Weights of a small GPT-style language model, trained from scratch on English Wikipedia: LayerNorm before each block.
MLP neurons of a small language model. Each row is named by its layer, matrix (up: input weights) and neuron, and shows model dimensions 112-239. Each number is 50 + 12 x the weight over its row's rms, rounded and kept within 0 to 99.
Before each neuron's rows, "fires after" lists the tokens most often just before its 100 highest values on Wikipedia text that the model never trained on. A number after a token or word is its count.

fires after: " f" 30, " F" 9, "-" 7, " (" 7, " Rec" 5
L5.up15:46 34 65 58 71 34 50 57 34 48 57 67 61 45 24 27 52 40 55 49 48 47 50 51 53 48 34 50 73 60 40 47 46 28 50 60 38 48 40 46 48 63 51 65 44 38 44 27 50 57 51 41 61 66 36 53 52 59 61 67 31 09 47 49 50 63 73 39 54 50 41 61 47 32 52 73 53 58 42 57 56 40 48 65 41 49 52 33 49 74 54 53 50 26 67 44 67 59 33 60 18 72 46 49 59 57 59 73 34 39 44 65 49 65 70 42 49 44 62 17 49 43 59 54 47 55 42 58

fires after: " the" 29, " n" 9, " his" 9, " a" 7
L6.up337:44 45 53 50 35 44 44 63 57 51 64 51 67 59 50 39 51 75 65 54 63 54 49 31 48 51 56 64 43 58 62 70 44 36 66 46 29 31 55 60 66 55 38 68 32 47 44 49 58 40 34 54 67 29 50 47 49 43 53 50 68 54 56 39 46 31 51 39 51 51 50 38 64 56 48 46 58 47 59 52 49 64 60 40 46 54 57 43 55 54 26 36 59 47 63 47 33 46 42 36 43 40 33 32 51 55 77 42 55 53 25 67 44 47 62 54 80 43 47 67 65 68 51 60 55 50 54 47

fires after: " the" 43, " The" 6, "The" 4
L2.up406:53 59 73 34 50 46 35 40 44 44 62 50 44 53 38 57 68 61 59 59 51 58 54 39 34 62 47 37 25 53 44 44 51 42 51 55 44 44 55 48 44 53 51 17 36 71 56 66 49 61 44 41 53 76 48 47 79 55 42 57 37 61 54 41 51 36 49 34 49 39 47 52 64 51 53 60 35 49 64 65 55 35 57 49 47 43 19 51 27 53 73 53 45 45 56 55 58 56 77 65 39 40 40 39 59 40 48 33 69 43 69 39 48 41 47 51 32 31 51 55 50 50 59 56 29 60 61 52

fires after: " H" 24, " sh" 11, " h" 10, " g" 9, " he" 5
L5.up1064:39 62 56 58 58 68 53 53 56 70 69 43 43 51 43 41 50 34 38 48 47 62 37 58 57 36 73 44 62 53 38 45 42 48 62 59 60 45 66 58 62 54 65 46 44 43 47 23 44 43 76 30 49 40 49 73 33 64 55 62 55 53 46 42 66 51 53 48 44 57 45 58 65 38 38 39 52 67 65 42 68 37 40 43 45 42 16 53 46 28 56 50 70 45 57 47 35 57 51 52 33 53 55 64 59 48 31 84 41 53 51 45 43 54 50 53 36 57 60 40 49 26 43 60 63 63 58 45

fires after: " O" 12, " d" 12, " Lab" 10, " D" 9, " p" 8, " M" 8
L2.up183:48 49 57 45 48 55 56 76 44 53 36 51 47 48 74 60 37 51 67 34 48 45 57 62 39 47 75 45 45 44 39 46 78 29 28 70 53 39 30 46 43 52 66 45 30 66 61 63 45 54 71 18 70 42 59 55 42 34 50 65 64 38 50 55 46 35 49 35 45 52 33 57 45 69 44 49 54 51 54 60 43 43 39 62 56 56 57 55 60 50 52 36 37 62 53 69 24 43 38 54 62 22 52 43 44 51 52 41 41 45 48 43 52 25 61 55 53 60 63 51 48 74 35 73 49 47 38 28

fires after: "\n" 81
L6.up1280:46 50 60 40 71 69 50 48 56 49 60 63 51 53 34 64 39 40 55 56 54 35 63 42 36 42 41 49 42 40 55 45 43 72 58 36 27 38 56 40 59 54 66 54 36 50 57 28 40 44 41 41 40 57 50 68 72 55 60 60 50 59 58 41 46 43 26 54 66 26 67 42 46 46 39 54 63 51 50 71 52 45 45 61 57 47 59 64 60 68 50 53 51 41 43 38 69 57 31 50 53 53 34 23 42 64 43 30 48 51 63 36 56 57 71 40 42 41 45 42 52 38 20 57 55 53 66 40

fires after: " K" 34, " J" 10, " H" 7, " A" 6, " was" 4
L2.up927:47 48 52 40 52 68 43 59 50 42 38 34 29 26 55 44 68 53 34 40 48 65 46 56 50 51 40 55 53 59 23 58 57 80 70 45 37 46 41 43 43 22 53 31 56 50 25 58 63 61 60 36 46 56 63 77 60 51 49 43 43 59 50 42 27 49 51 59 50 45 47 46 60 38 26 43 60 55 53 35 61 44 59 51 45 37 46 55 65 65 47 63 53 56 54 69 46 67 47 40 32 39 60 48 70 54 58 53 46 38 57 56 61 31 57 46 43 41 56 47 47 37 46 44 66 39 59 52

fires after: " 0" 29, " 2" 11, " 3" 11, " 1" 7, " 8" 5
L6.up315:64 30 67 53 57 38 28 33 60 53 65 41 68 39 41 48 40 70 40 56 54 47 51 50 14 45 43 62 39 56 29 52 65 48 48 48 59 46 43 65 68 52 45 48 47 28 28 57 48 66 51 61 55 40 53 60 68 47 60 25 52 52 49 52 27 28 48 71 32 53 38 32 43 16 38 52 33 44 32 38 39 44 39 45 46 51 66 60 54 52 49 64 35 58 44 53 46 52 33 50 34 57 54 26 51 56 73 58 65 65 42 50 70 21 56 47 46 49 53 70 45 56 62 61 33 50 62 60

fires after: " h" 46, " H" 14, " K" 11, " k" 10
L2.up512:58 54 44 32 42 49 47 60 52 20 59 47 57 37 39 38 48 56 37 26 55 57 49 33 74 41 45 54 76 43 30 31 49 61 43 44 59 66 55 55 69 42 32 60 53 34 43 50 44 59 57 64 72 49 71 58 52 52 60 72 28 48 30 53 79 36 48 41 38 43 44 53 46 25 59 54 49 38 73 66 53 63 53 50 51 41 51 49 59 37 63 44 61 61 53 60 35 48 51 38 32 61 55 59 51 33 47 55 53 53 18 42 40 49 52 60 37 31 48 70 54 43 54 63 54 52 46 74

fires after: " O" 20, " Sm" 15, "O" 9, " w" 6, " o" 6, " re" 5
L2.up1017:71 40 57 63 50 47 42 30 32 37 52 55 62 63 51 60 51 71 42 39 53 44 53 50 47 49 52 43 54 57 62 54 32 51 60 67 63 57 68 51 37 50 48 56 56 12 67 56 45 50 54 36 56 62 49 51 58 50 49 61 48 56 62 35 58 45 58 44 48 41 57 37 57 69 50 60 44 38 42 45 72 65 65 46 33 62 60 52 31 37 73 43 69 56 53 61 45 28 65 55 46 59 46 43 49 48 58 74 64 60 62 47 57 49 41 69 57 38 36 32 59 40 31 59 49 43 48 72

fires after: " h" 19, " H" 13, " th" 8, "H" 5, "\n" 5, " c" 5
L2.up688:39 44 40 49 43 57 38 47 55 29 49 50 42 51 35 38 51 48 43 50 44 71 43 31 66 65 18 57 68 38 61 55 46 57 58 65 73 40 56 48 40 50 46 50 51 19 46 59 38 63 40 55 69 65 40 62 61 59 62 44 56 44 27 63 60 55 38 48 51 49 34 44 40 35 70 69 49 64 52 59 67 71 59 40 46 45 52 64 56 42 51 57 42 54 45 58 32 56 46 52 48 44 47 55 42 46 36 29 33 41 35 38 61 48 67 41 69 57 77 40 48 23 43 57 34 69 42 32

fires after: " A" 24, " R" 15, " St" 8, "H" 7, " K" 6, " H" 5
L2.up1275:68 49 54 43 27 35 32 57 63 42 46 58 66 53 56 43 39 49 66 37 72 59 45 58 48 65 48 62 53 63 41 40 63 52 49 55 46 49 45 67 46 38 34 42 55 54 36 53 25 55 53 25 35 64 29 62 65 51 66 48 56 57 33 58 38 40 29 36 60 49 49 17 57 55 46 58 47 47 54 52 46 67 78 42 64 35 67 67 38 67 57 45 40 56 49 62 46 66 29 35 38 62 68 44 62 51 52 59 46 51 33 51 65 53 67 63 45 62 60 51 66 59 67 51 52 51 43 42

fires after: " |" 35, ";" 7, " by" 4, ":" 4
L8.up843:57 64 42 75 49 46 57 69 56 47 47 46 66 62 35 62 73 49 39 55 49 52 38 39 51 65 58 53 54 44 37 48 42 58 49 72 46 27 51 52 47 63 64 41 39 43 60 53 48 43 63 59 57 55 56 43 40 38 47 35 32 65 62 64 50 62 42 50 46 52 50 54 80 41 44 77 76 48 42 54 59 52 08 56 36 39 42 45 48 46 64 40 55 42 60 39 40 50 57 63 38 45 68 50 64 54 39 45 52 49 56 71 64 49 45 56 46 51 39 40 37 35 64 77 53 74 42 57

fires after: " O" 22, " N" 13, " p" 7, "N" 7, " o" 7, " E" 5
L2.up868:63 45 59 60 57 60 42 43 43 42 37 39 35 52 48 63 65 78 39 53 49 53 40 64 65 56 57 29 47 30 47 52 31 50 34 43 49 37 57 55 44 47 72 49 23 49 42 60 57 54 60 08 69 52 85 58 48 37 42 50 58 56 59 51 52 52 36 40 50 41 43 59 60 59 29 53 31 44 38 50 37 50 63 60 60 51 55 47 43 42 38 24 44 29 64 51 31 49 57 49 57 41 64 21 32 56 36 54 56 68 37 41 49 42 53 60 38 33 52 46 55 37 50 51 53 40 44 59

fires after: " |" 25, " on" 9, " O" 8, " ±" 7, " C" 5, ";" 4
L5.up1377:66 38 56 79 40 58 64 56 54 38 69 70 46 53 33 56 48 27 40 63 50 40 44 66 40 56 53 47 28 48 44 44 66 51 56 67 61 49 55 45 54 68 46 35 44 69 57 39 51 69 55 42 42 77 42 62 50 65 29 62 49 43 57 58 40 24 45 62 47 42 56 62 73 50 58 54 56 57 52 43 48 30 34 66 66 29 50 69 58 39 53 52 55 58 64 48 63 55 25 50 35 25 59 46 36 43 35 52 51 37 19 44 50 41 40 65 40 21 64 48 68 27 43 80 50 43 54 68

fires after: " A" 20, " E" 18, "ome" 5, "A" 5, " ph" 5
L5.up383:59 58 70 57 44 58 57 48 55 48 62 55 38 30 46 52 65 69 48 56 49 57 53 50 43 44 54 41 52 72 47 61 57 67 66 72 48 30 52 53 43 25 58 19 60 52 33 48 62 57 66 48 52 22 40 44 45 66 37 39 45 45 43 35 60 47 57 54 41 57 43 49 43 42 47 31 56 63 43 53 62 39 45 17 47 52 34 65 74 47 49 37 54 46 49 55 58 72 39 59 56 66 45 57 58 43 60 63 48 34 73 38 43 66 38 50 27 57 24 49 29 60 48 59 52 45 71 38

fires after: " 197" 22, " 194" 17, " 193" 12, " 195" 9, " 189" 4, " 196" 4
L5.up486:43 36 55 44 52 48 38 49 58 23 52 51 68 56 48 55 64 37 43 47 72 52 50 68 74 51 34 33 34 40 61 36 38 61 28 73 54 51 56 48 65 52 50 62 63 57 39 66 50 43 46 61 72 18 68 56 68 30 48 50 45 59 50 79 59 52 40 63 49 34 47 54 50 50 54 14 35 63 40 46 60 62 59 46 33 43 30 45 52 68 26 35 58 76 45 42 64 61 57 51 48 55 53 44 39 51 52 45 31 47 53 63 47 58 36 54 61 54 30 58 48 65 50 49 48 53 71 62

fires after: " a" 27, " A" 21, "ed" 6, "A" 5, "st" 4, "le" 4
L5.up1063:58 46 60 50 55 71 57 47 69 32 40 62 40 59 65 53 38 42 50 76 24 68 54 62 52 55 37 50 46 49 44 33 68 60 50 55 63 62 57 77 43 41 50 45 32 17 21 69 40 28 55 55 75 68 32 49 46 54 53 42 56 47 37 51 48 56 51 59 39 62 52 59 50 76 39 32 61 54 38 46 56 65 46 30 32 48 42 62 45 40 56 50 37 54 29 69 47 45 40 74 50 61 49 45 54 45 44 44 47 52 45 51 62 64 42 56 66 62 31 50 36 51 55 53 48 57 56 41

fires after: " |" 32, "ur" 5, "ie" 5, " Portug" 4, " O" 4
L6.up1464:28 42 54 49 37 45 38 40 51 59 56 60 61 49 14 52 47 33 32 60 68 64 48 55 38 45 61 60 39 42 39 48 37 47 50 59 37 71 42 28 57 49 42 28 32 48 61 37 65 40 58 46 68 44 34 46 59 51 34 54 60 36 64 56 50 44 42 56 50 30 54 63 61 67 39 70 61 64 49 73 42 32 45 37 55 43 53 66 65 53 54 52 41 22 70 54 53 29 59 51 56 52 65 51 33 67 44 71 52 49 59 72 64 54 31 56 48 46 49 26 39 66 39 48 41 48 60 45

fires after: " the" 47, " wh" 9, " first" 5, "|" 5, " y" 4
L2.up407:33 25 46 52 58 44 28 59 51 39 64 51 38 38 53 44 48 61 41 68 55 48 44 58 34 25 62 59 54 61 62 37 45 45 51 43 54 50 41 47 58 61 64 53 49 55 65 48 77 33 52 34 56 36 43 43 61 44 47 41 49 71 48 39 27 26 44 51 37 28 25 36 43 56 40 51 69 46 43 45 60 45 60 53 52 66 67 65 19 46 64 36 45 67 80 47 54 37 54 51 39 63 71 51 73 45 54 48 72 45 49 50 58 51 47 55 51 56 47 68 60 37 77 71 54 52 58 54

fires after: " K" 16, " H" 14, " F" 11, " m" 9, " k" 6
L2.up36:43 47 46 53 62 58 20 66 49 28 37 56 24 45 58 26 64 50 41 45 55 26 44 50 54 44 55 46 63 51 35 69 47 68 76 48 44 36 41 62 46 29 60 44 34 68 49 64 18 46 59 41 47 46 54 63 55 55 43 50 44 51 52 57 45 51 40 45 34 48 20 35 52 41 44 69 40 47 36 23 63 24 55 66 34 51 60 46 35 38 60 59 46 73 58 50 44 52 46 41 65 59 52 54 27 52 58 50 49 49 32 44 42 34 58 38 61 59 75 55 67 53 41 59 57 54 73 74

fires after: " O" 20, " (" 12, " o" 8, " J" 8, "p" 4
L2.up56:48 50 56 63 34 43 43 48 47 72 49 73 34 32 53 47 53 50 32 58 36 40 38 42 59 52 39 37 69 43 68 48 35 35 47 49 82 67 62 40 58 60 63 60 59 66 69 58 47 49 62 63 54 61 50 38 59 37 47 84 46 59 69 62 35 44 26 44 43 43 30 20 49 67 57 54 53 42 33 59 70 49 44 40 35 47 41 58 48 57 38 61 45 47 41 46 89 62 68 64 42 58 48 39 32 59 57 61 44 58 39 46 62 39 54 45 41 46 49 47 65 62 51 74 52 34 53 60

fires after: "\n" 92
L5.up1342:48 55 35 31 45 46 50 62 26 49 59 50 44 51 38 66 44 44 62 48 49 40 72 42 40 59 58 60 51 43 45 44 39 56 43 70 41 51 45 40 69 60 56 48 45 53 43 53 51 44 51 38 48 82 64 46 48 56 60 51 65 36 68 55 34 31 19 50 31 44 51 40 65 48 41 67 74 52 53 41 56 39 47 48 63 59 75 75 47 45 62 50 34 46 56 52 63 66 36 51 60 61 65 47 57 69 51 58 62 42 42 56 57 44 53 37 40 49 42 48 66 55 48 54 52 84 49 76

fires after: "\n" 19, "|" 9, " Party" 9, "O" 9, "M" 7, "R" 6
L2.up785:57 32 57 68 64 57 56 54 47 43 54 59 36 58 47 49 55 55 47 56 18 61 48 55 55 36 42 52 57 62 53 49 29 49 44 42 59 46 65 52 33 45 72 59 42 60 17 55 62 47 53 32 43 52 67 58 61 57 55 53 44 59 44 46 38 49 66 52 40 30 55 48 60 62 53 51 43 61 46 51 51 58 60 41 56 34 45 59 51 86 55 46 62 50 45 34 54 51 24 42 55 47 38 39 65 61 41 28 35 49 57 56 55 52 46 76 46 69 56 44 50 56 27 40 46 39 59 50

fires after: " cont" 15, " T" 15, " t" 11, " S" 9, " ret" 8
L2.up1380:48 41 62 58 54 53 50 60 34 62 46 60 58 40 58 29 55 73 61 45 46 50 67 54 53 49 69 58 53 40 37 69 57 40 48 59 31 48 27 50 25 66 60 42 49 63 42 52 40 62 67 64 64 57 55 66 40 54 53 54 61 49 49 35 62 55 48 48 67 45 41 49 34 49 68 45 71 56 42 42 77 55 51 54 54 54 54 52 39 20 30 59 55 65 60 49 36 30 50 54 63 75 55 46 55 39 55 36 49 58 34 47 43 48 41 50 64 42 28 70 68 39 81 40 80 59 53 58

fires after: " the" 54, " a" 12, " 197" 7, " The" 5, " an" 4
L2.up1482:46 43 57 61 35 48 46 54 55 41 62 41 47 45 64 65 48 66 54 50 56 54 46 40 51 59 56 67 40 50 44 62 31 55 48 55 51 49 52 69 52 56 69 43 45 69 56 46 57 51 27 48 69 69 33 43 51 47 67 54 42 75 47 40 47 36 65 53 48 34 43 48 57 66 51 43 65 52 61 45 44 48 52 28 31 61 51 56 24 50 36 41 52 47 66 66 43 47 60 46 50 63 45 57 47 38 48 52 57 58 71 41 68 40 43 34 65 30 57 70 47 47 64 49 67 47 60 59

fires after: " c" 19, " f" 16, " C" 9, " m" 7, " F" 5, " al" 4
L2.up1361:54 61 52 55 54 13 61 49 62 63 31 40 77 49 37 35 39 48 45 51 30 71 24 37 39 46 60 45 71 62 62 40 43 49 64 47 65 44 54 40 63 59 48 43 34 43 39 52 51 55 60 77 47 75 57 50 39 43 61 33 39 44 52 52 62 67 45 33 56 63 59 38 47 41 50 40 48 45 41 59 73 50 62 58 32 43 53 57 64 37 56 58 57 57 63 44 61 67 52 57 46 70 51 60 30 30 60 61 34 39 44 63 32 42 67 60 44 47 40 50 40 48 65 44 46 62 44 58

fires after: "\n" 37, " C" 10, " c" 7
L5.up1202:45 33 35 45 51 44 54 36 49 45 61 61 51 16 56 51 44 47 21 64 44 63 56 38 42 40 58 65 41 38 56 60 37 64 75 55 54 53 33 38 63 56 53 57 42 48 50 27 37 42 48 48 48 53 27 46 55 65 45 62 59 43 54 65 66 31 35 45 29 43 46 38 46 59 47 63 71 83 68 41 53 56 50 26 38 69 47 65 45 67 39 49 30 56 48 30 43 72 47 29 40 43 56 62 57 55 48 42 42 56 63 52 56 57 50 38 62 37 71 50 56 39 45 41 38 68 48 35

fires after: " P" 32, " W" 12, " p" 10, " H" 6, " am" 4, " o" 4
L2.up167:55 29 57 27 37 57 53 37 50 53 44 44 44 33 64 47 52 45 41 52 47 54 56 50 69 58 45 45 48 40 46 54 41 57 77 38 29 64 57 60 52 49 66 37 40 51 47 54 35 37 64 23 48 72 58 55 49 51 44 49 44 53 43 53 49 34 44 40 53 35 52 49 31 63 53 65 46 41 55 32 49 55 45 49 62 49 45 54 62 69 59 44 68 49 40 42 32 17 60 51 39 47 65 46 62 41 42 62 45 59 63 66 51 56 44 40 31 35 57 47 47 62 50 44 41 74 51 54

fires after: " Y" 22, " m" 12, " o" 6, " E" 4, " T" 4, " a" 4
L2.up1475:56 59 65 66 51 42 24 47 48 51 43 63 62 57 39 53 22 51 50 45 66 53 44 48 63 52 54 70 39 42 66 59 25 63 44 52 53 31 44 32 59 44 59 56 36 47 55 33 50 80 49 36 61 66 40 58 50 67 56 54 46 48 46 55 53 54 64 56 14 35 53 69 45 60 35 53 44 52 40 31 70 70 45 42 40 44 57 40 41 52 54 34 50 36 55 49 39 53 77 52 43 44 66 30 57 54 70 56 44 49 65 42 47 43 34 51 42 43 54 73 45 60 45 54 60 48 51 35

fires after: " 1" 23, " 0" 22, " " 8, " 2" 5, "al" 5, " is" 4
L6.up319:27 50 63 24 78 38 41 51 56 79 80 45 58 49 44 30 49 58 55 60 30 38 36 32 56 43 51 44 59 40 39 58 49 63 60 48 63 38 47 41 53 53 50 52 25 50 71 55 84 59 43 66 33 33 49 72 50 36 42 58 61 51 63 29 42 48 34 59 40 53 64 53 46 49 58 54 36 45 46 47 34 47 44 27 42 41 41 46 33 71 57 56 58 56 22 41 31 59 29 57 20 47 67 35 55 62 30 39 56 61 36 72 49 51 41 54 59 46 48 57 47 43 65 60 58 68 55 62

fires after: " 197" 23, " (200" 11, " (198" 9, " 194" 7, " (199" 6, " 196" 6
L5.up1125:46 31 57 50 51 57 46 60 60 43 44 44 45 51 33 59 51 32 35 45 59 65 34 55 46 50 43 48 55 32 63 35 43 39 49 54 48 36 51 51 48 59 43 52 54 45 42 73 48 58 33 41 64 41 64 48 74 56 50 56 58 56 55 45 62 55 53 55 60 47 52 50 46 49 62 33 58 72 54 60 45 69 58 41 48 35 36 63 53 52 57 35 63 64 42 41 55 61 44 49 32 49 29 46 41 58 55 50 52 19 65 69 74 41 59 49 53 57 43 53 39 70 61 22 61 70 43 71

fires after: " Gu" 16, " H" 15, " M" 12, " K" 11, " J" 10, " Sh" 7
L2.up1496:56 45 55 39 46 67 57 70 34 37 25 65 62 14 40 69 51 38 33 68 39 56 43 49 59 38 38 48 66 39 36 75 68 56 54 33 25 63 44 46 61 47 37 48 66 30 40 45 44 35 71 44 69 76 53 21 52 50 44 31 52 60 35 67 43 37 44 42 50 58 22 49 58 56 57 54 47 52 64 41 57 51 53 54 59 44 41 69 51 45 23 35 56 47 38 56 34 55 65 46 40 63 56 28 56 53 70 44 54 49 53 44 50 45 54 44 41 41 48 44 52 49 60 48 57 42 51 69

fires after: " F" 17, " W" 14, " P" 13, "f" 11, "p" 6
L2.up634:62 62 50 58 30 33 49 42 49 24 46 17 60 51 44 49 60 50 54 54 69 55 47 33 54 44 48 44 33 27 53 46 44 79 59 56 44 78 38 47 51 41 29 54 48 35 48 51 50 56 43 42 52 73 57 68 25 48 44 64 70 46 42 47 63 46 64 48 62 45 85 46 41 53 29 66 63 31 73 42 48 48 44 52 44 65 43 50 59 56 66 37 61 49 49 66 18 53 39 64 32 53 46 37 73 54 66 65 64 39 54 55 32 43 39 45 42 59 58 60 39 73 42 57 49 59 27 35

fires after: " O" 29, " P" 16, "field" 6, " the" 5, " first" 4
L2.up1053:81 52 61 38 65 72 51 40 54 54 46 56 29 33 52 63 65 60 32 58 48 36 67 56 78 26 74 39 57 51 38 49 34 53 43 56 38 25 49 62 50 54 40 58 36 51 49 32 73 55 38 40 82 47 44 40 63 58 56 54 39 57 60 47 27 40 35 51 39 64 49 46 66 51 33 53 45 42 50 46 40 49 57 67 54 52 34 40 42 34 48 41 59 62 58 53 57 41 47 48 54 58 56 40 48 43 62 70 46 62 56 51 52 45 54 61 41 53 46 56 48 24 59 78 48 61 52 65

fires after: " the" 14, " sp" 13, " H" 13, " a" 7, " his" 6, " th" 5
L5.up748:55 66 66 44 44 52 62 38 39 52 64 31 77 54 70 58 60 52 41 65 36 53 34 53 48 51 60 51 59 52 51 50 35 64 40 27 40 50 70 36 57 51 51 35 53 41 55 61 28 46 63 44 54 62 41 59 62 36 49 61 64 57 33 67 45 24 62 69 59 47 38 62 64 53 28 55 63 52 46 30 54 44 45 37 54 64 52 57 50 30 56 63 51 37 59 63 49 67 46 45 65 53 64 52 31 38 37 51 55 51 37 55 55 32 49 61 60 39 52 59 48 48 57 70 88 34 47 46

fires after: " T" 17, "ot" 12, "om" 10, " m" 9, " t" 5
L6.up1038:59 54 54 70 54 48 69 55 64 65 24 47 49 44 53 54 48 54 60 74 35 62 81 57 59 52 42 40 39 29 59 74 36 53 47 52 49 45 37 54 66 34 32 22 42 39 48 40 32 62 46 24 52 51 46 47 29 49 55 59 86 54 29 54 62 43 58 64 30 48 62 61 77 52 29 63 41 26 57 35 48 46 47 62 52 51 46 55 37 43 81 61 43 37 53 39 56 60 51 78 67 57 46 35 45 72 44 47 52 54 75 53 70 43 59 47 55 48 57 50 77 42 47 62 65 51 39 47

fires after: "D" 16, " T" 11, "T" 9, "S" 8, " S" 7, " (" 7
L2.up538:32 36 56 28 39 56 71 43 31 58 57 48 51 43 61 21 54 45 40 58 46 49 57 42 48 38 58 53 74 42 38 72 44 25 47 54 32 34 45 51 56 48 73 30 35 56 50 71 47 38 61 48 47 51 34 48 50 39 50 47 61 52 52 32 35 37 37 58 45 54 26 46 59 46 74 55 64 51 45 65 64 42 63 57 47 59 52 65 67 44 50 52 54 34 45 45 64 64 32 48 63 36 43 56 58 59 77 53 60 63 47 34 29 45 57 52 52 41 38 60 57 39 67 40 38 47 49 58

fires after: " H" 27, " h" 11, " go" 5, " Ch" 4, "H" 4, " So" 4
L2.up583:65 37 54 48 39 42 49 45 57 47 58 51 40 56 56 34 50 45 55 47 47 46 39 47 52 43 40 22 41 72 34 64 47 40 48 69 47 45 77 33 42 57 50 61 54 48 51 49 44 37 52 57 51 66 39 59 50 54 50 28 63 51 50 55 40 45 32 51 37 47 41 62 31 40 56 41 28 56 67 54 55 58 68 50 23 51 49 63 17 63 56 65 61 49 35 48 38 63 57 40 37 48 67 44 42 41 51 36 34 40 45 54 44 57 71 55 48 51 83 58 69 41 47 44 47 59 39 59

fires after: "\n" 42, " |" 6, " voc" 5, "==E" 4
L6.up1157:53 50 57 67 73 57 42 49 37 39 58 35 34 47 62 41 46 32 48 36 44 57 46 45 53 46 49 52 58 52 67 43 66 46 36 50 58 40 68 54 43 64 57 45 63 42 42 41 37 46 31 42 59 51 55 53 59 62 20 54 56 74 54 50 56 48 58 45 64 61 39 56 56 47 43 59 50 62 30 61 61 27 41 73 43 42 50 48 58 70 58 45 60 45 57 70 82 45 49 40 42 61 41 47 35 65 52 30 38 52 53 36 51 30 42 32 48 31 41 53 64 53 32 45 56 68 35 57

fires after: " h" 22, "h" 10, " H" 9, "a" 8, " A" 5
L5.up659:57 58 67 44 64 18 57 62 47 50 54 52 28 45 39 55 46 53 70 62 39 65 21 52 63 54 58 44 55 32 45 46 09 71 51 40 44 43 51 39 56 44 40 57 54 48 59 37 49 42 61 43 55 35 46 46 32 43 54 61 52 51 30 61 72 68 48 45 36 58 44 52 55 49 61 55 52 41 78 48 41 48 55 38 51 21 51 35 57 30 44 60 66 46 44 41 43 78 63 60 38 64 62 35 60 66 38 52 55 55 48 54 35 41 58 47 24 46 50 38 22 48 75 66 60 77 67 48

fires after: "\n" 100
L5.up773:34 61 35 17 56 47 50 22 51 45 40 59 52 53 38 62 56 61 55 41 51 50 90 46 31 67 34 53 29 52 47 64 38 58 61 56 51 42 55 72 47 60 56 27 39 54 53 45 47 56 44 40 71 57 61 50 58 48 48 63 41 50 37 41 42 61 44 41 53 38 58 43 44 51 56 55 26 43 61 53 43 69 29 34 59 43 55 67 45 37 65 55 79 62 32 54 37 51 30 35 29 67 46 41 67 47 36 47 38 47 59 51 63 65 63 39 45 81 63 59 48 51 37 49 52 44 60 60

fires after: " s" 23, " B" 9, " c" 7, " S" 6, " Pr" 6, " f" 5
L2.up1508:25 56 40 48 40 29 39 52 61 35 24 30 69 40 53 48 46 37 66 67 43 46 53 43 47 62 54 43 55 35 30 40 63 64 60 53 47 56 48 31 51 53 50 49 38 80 26 76 46 54 50 62 36 49 24 42 41 32 52 59 73 33 47 41 46 56 68 31 55 46 65 47 39 45 49 55 68 45 56 56 78 36 42 59 47 36 81 44 34 52 57 59 29 57 54 54 55 60 62 31 61 56 39 47 37 50 19 49 43 71 59 61 53 49 54 41 53 51 46 48 64 59 52 42 44 48 56 71

fires after: " o" 16, " G" 12, " p" 9, " J" 7, " g" 6, "G" 6
L2.up742:42 53 39 44 60 32 30 53 74 48 61 63 48 54 38 58 56 61 41 57 53 81 62 25 60 46 46 45 50 28 41 52 59 58 55 58 63 77 73 47 25 49 53 58 65 76 32 66 43 61 40 58 71 52 75 30 51 41 40 51 27 48 47 63 49 62 54 56 54 39 53 55 55 59 34 60 50 53 40 64 36 39 52 52 38 45 46 48 56 59 46 38 68 62 53 50 67 54 58 43 44 45 49 66 29 45 68 52 51 52 32 59 32 43 45 27 49 47 49 56 66 52 23 64 41 65 59 66

fires after: " h" 28, "h" 17, " H" 10, "th" 6, "-H" 5, "The" 5
L2.up1094:58 41 68 37 21 55 48 58 65 46 41 51 37 78 54 48 41 58 44 52 44 50 26 51 60 74 52 55 71 41 47 54 38 30 46 61 33 38 35 51 51 39 53 54 39 61 54 48 43 48 61 53 40 13 37 52 52 48 36 48 39 49 32 71 45 53 52 55 18 41 59 46 55 63 51 45 64 47 55 36 56 50 46 36 57 30 53 51 49 56 56 66 41 57 78 66 45 57 59 28 41 61 71 62 37 45 57 50 45 44 50 35 49 49 36 48 45 58 58 43 53 41 64 46 44 50 54 72

fires after: " his" 24, " a" 22, " the" 10, " an" 6
L6.up631:33 41 60 41 55 86 50 40 52 58 62 29 68 40 56 67 52 76 61 43 44 61 48 44 32 53 38 46 53 65 54 50 36 63 59 42 21 41 56 45 41 27 23 65 65 53 55 54 59 67 41 39 45 52 21 45 50 37 43 63 20 61 54 26 33 35 47 52 43 17 58 53 38 68 44 60 77 56 45 55 60 52 52 59 44 38 41 63 39 65 31 55 43 55 70 53 39 59 42 53 59 42 47 49 60 42 56 36 54 49 75 63 57 45 54 25 66 46 36 55 62 37 63 35 58 39 62 59

fires after: " H" 20, " h" 13, " R" 10, " c" 9, " St" 7, "H" 5
L2.up303:57 57 44 37 33 41 51 52 53 53 37 43 65 73 55 58 53 38 47 37 43 40 50 47 63 68 62 37 58 57 66 41 23 54 62 56 73 48 34 55 52 57 49 63 41 28 22 69 47 57 72 49 61 41 42 74 42 22 51 28 19 44 50 43 64 36 21 43 41 47 47 83 34 54 53 55 52 70 60 32 70 50 59 45 49 45 80 52 67 38 55 51 48 47 49 48 56 51 31 71 50 55 38 45 56 53 72 61 45 43 27 46 62 37 45 45 42 66 62 56 57 44 43 48 39 89 63 59